{"n_layer": 16, "activation": "tanh_gelu", "qk_norm": false, "decay_fraction": 0.648}
MLP neurons of a small language model. Each row is named by its layer, matrix (down: output weights) and neuron, and shows model dimensions 16-207. Each number is 500 + 25 x the weight over its row's rms, rounded and kept within 0 to 999. Numbers have three digits each.
Before each neuron's rows, "raises" lists the tokens whose logits its output raises most directly, leaving later layers aside.

raises: " park", " south", " east", " north", " west"
L7.down191:513476481518511502504465481483535479501511517447519497484473486463520522517510483508453463454488494498514493453491477498502511476512496515495487558507526502538510485542483495515542478509487500534505498530493467498553528552520536464525497520453492546524550484513506513499473520484497516506473504532475493517500529502511511513491490539471498531535528521440448540494514498506508497515460517467498527503492497481543480492460577586500489473507504500530490513497517477479536489486483502518517494535509502451511485530511486512489499522454524539471471513501507417502506490501467509468

raises: " then", " eventually", " also", " subsequently", " thus"
L12.down283:552500457508484492510521494476482513481521534528510538504545480530511495476524503485476496494529588509515508495526487511520479524519468475469532552448525500527504485487503504518518521461577423501512477483543523476483501493529497496519488511467509516510481509495503473490457476518449514501530520516506472483511533488486477467503522506503467530486490514534512471482498495495484521498509483506500508544493476551512504441505497427493563495490504517505498468444521481490554502522494526523517523480476527486478476512527528528514492463490517540511488504524511490511492499488457505490

raises: ", R", ", M", ", P", ", B", ", K"
L13.down541:503485532456547520490485509506495498486513441457489493473522541502512498508499553543529457542531424510513555481497504510511478458487506488533529536516480500508491465492476565527470499477515462506494520516485524481483484473509502500482497494502470507503481500503512474512484503508431507505508494511472468559498540484505497513492521498494499532465484534513477532512559492489479485528529513552488487500518491507534505476503458525508533492521498512504510488521468502504480560515501498500485498455512504479463493501505460514518498507497506493483505519479512541472504501494512517490

raises: " Valley", " Islands", " River", " Mount", " Forest"
L13.down970:491458504503533493504498514518495442511531480451521500475539536512453482511517545508527542463540373519522491516479548504509514528491493478501495461500511495516490524529501488484521498466532514490519487517461521480527483504532515470497515518452488464493485474516537505518462535530499502506473523498531525495490516503480518465512465523503478531503510518485510538478550495449501509534525461519494503526467500470554501495451513505508510490481460488484489495500535480471496515475496487491502506520546462480465505502483467529491556542518484552508525459484489513485480499509473494549

raises: " goals", " league", " squad", "field", " goal"
L6.down596:473456505507518526511514421472513486535485492531489484526498491468528508496537545493492495484497525504520520517497485514527475501493494517475504514517484488477499500479514495515484523464486489518510482501522466524530489453479563497508504535522502460517498488415492521498516488482495492481460531450460499496484518466546534499519504505481490485481476468531475491508479483494511486488524496491534494484477470508433515501572436526509536467527507477463526535496485507479489522529496521479483499495491512480500491487498495528505500503491525477488495493481482448519473470494526556505

raises: " team", " World Cup", " tournament", " Team", " championship"
L4.down242:499469508495483486495509474499486483510498506556449484523494481526539531507507526498466477489504493529494507521486544527472475486509502496473532502511497466496491502496516519528491541507516477451469466503503484495495452477490541486570496504516497448472499501498484511488500499483456496511519579499488517484503484491513448506486455486549527467459466484503514438476533504492549505479507482472519503487478499475492535509543450498460552525500513509531500486506445510486512516524491507500501506490444485521501486420490487476491470521466513498510502458545455451473542516543566514529

raises: " January ", " May ", " October ", " June ", " April "
L11.down151:487503531523539465504459514515503479561501514492523468524500489497464513498469489492511478498515537503489500442438497519452520533492497534528500506551513519497498470452506527486546523509508490472512512474517525500504517511478458498435491473483483499490487501488523485486457490505523490465488505483501517500493461489477473502540492527530522497532483460503500461471427466561525549474523500506575503480493463510521487527540451541497488516498438506523483475521515513495505497504506512489496471523445529485502488539506514483517514460465477517500520512500473497512494487460515534500

raises: " into the", " until the", " into a", " through the", " by a"
L13.down454:498495473504500523514553505506521503487512509497498509482486505525473512489494487495526526494519361521431510514523522497533502503526485463487492514455547515505471499511513528484496512508480509521526500515429523504509507458481503463517521522478503506459532509468517512526529518523474478490494472498481481502503479540471521520516462492498513461476499440482511529515503499509513539490482517492509508476515536493483527508516529470470437507476514489504481503493516492528449523528543513499484485513508513547495478500443478501488485521511487459465513528509516506459500490522480461475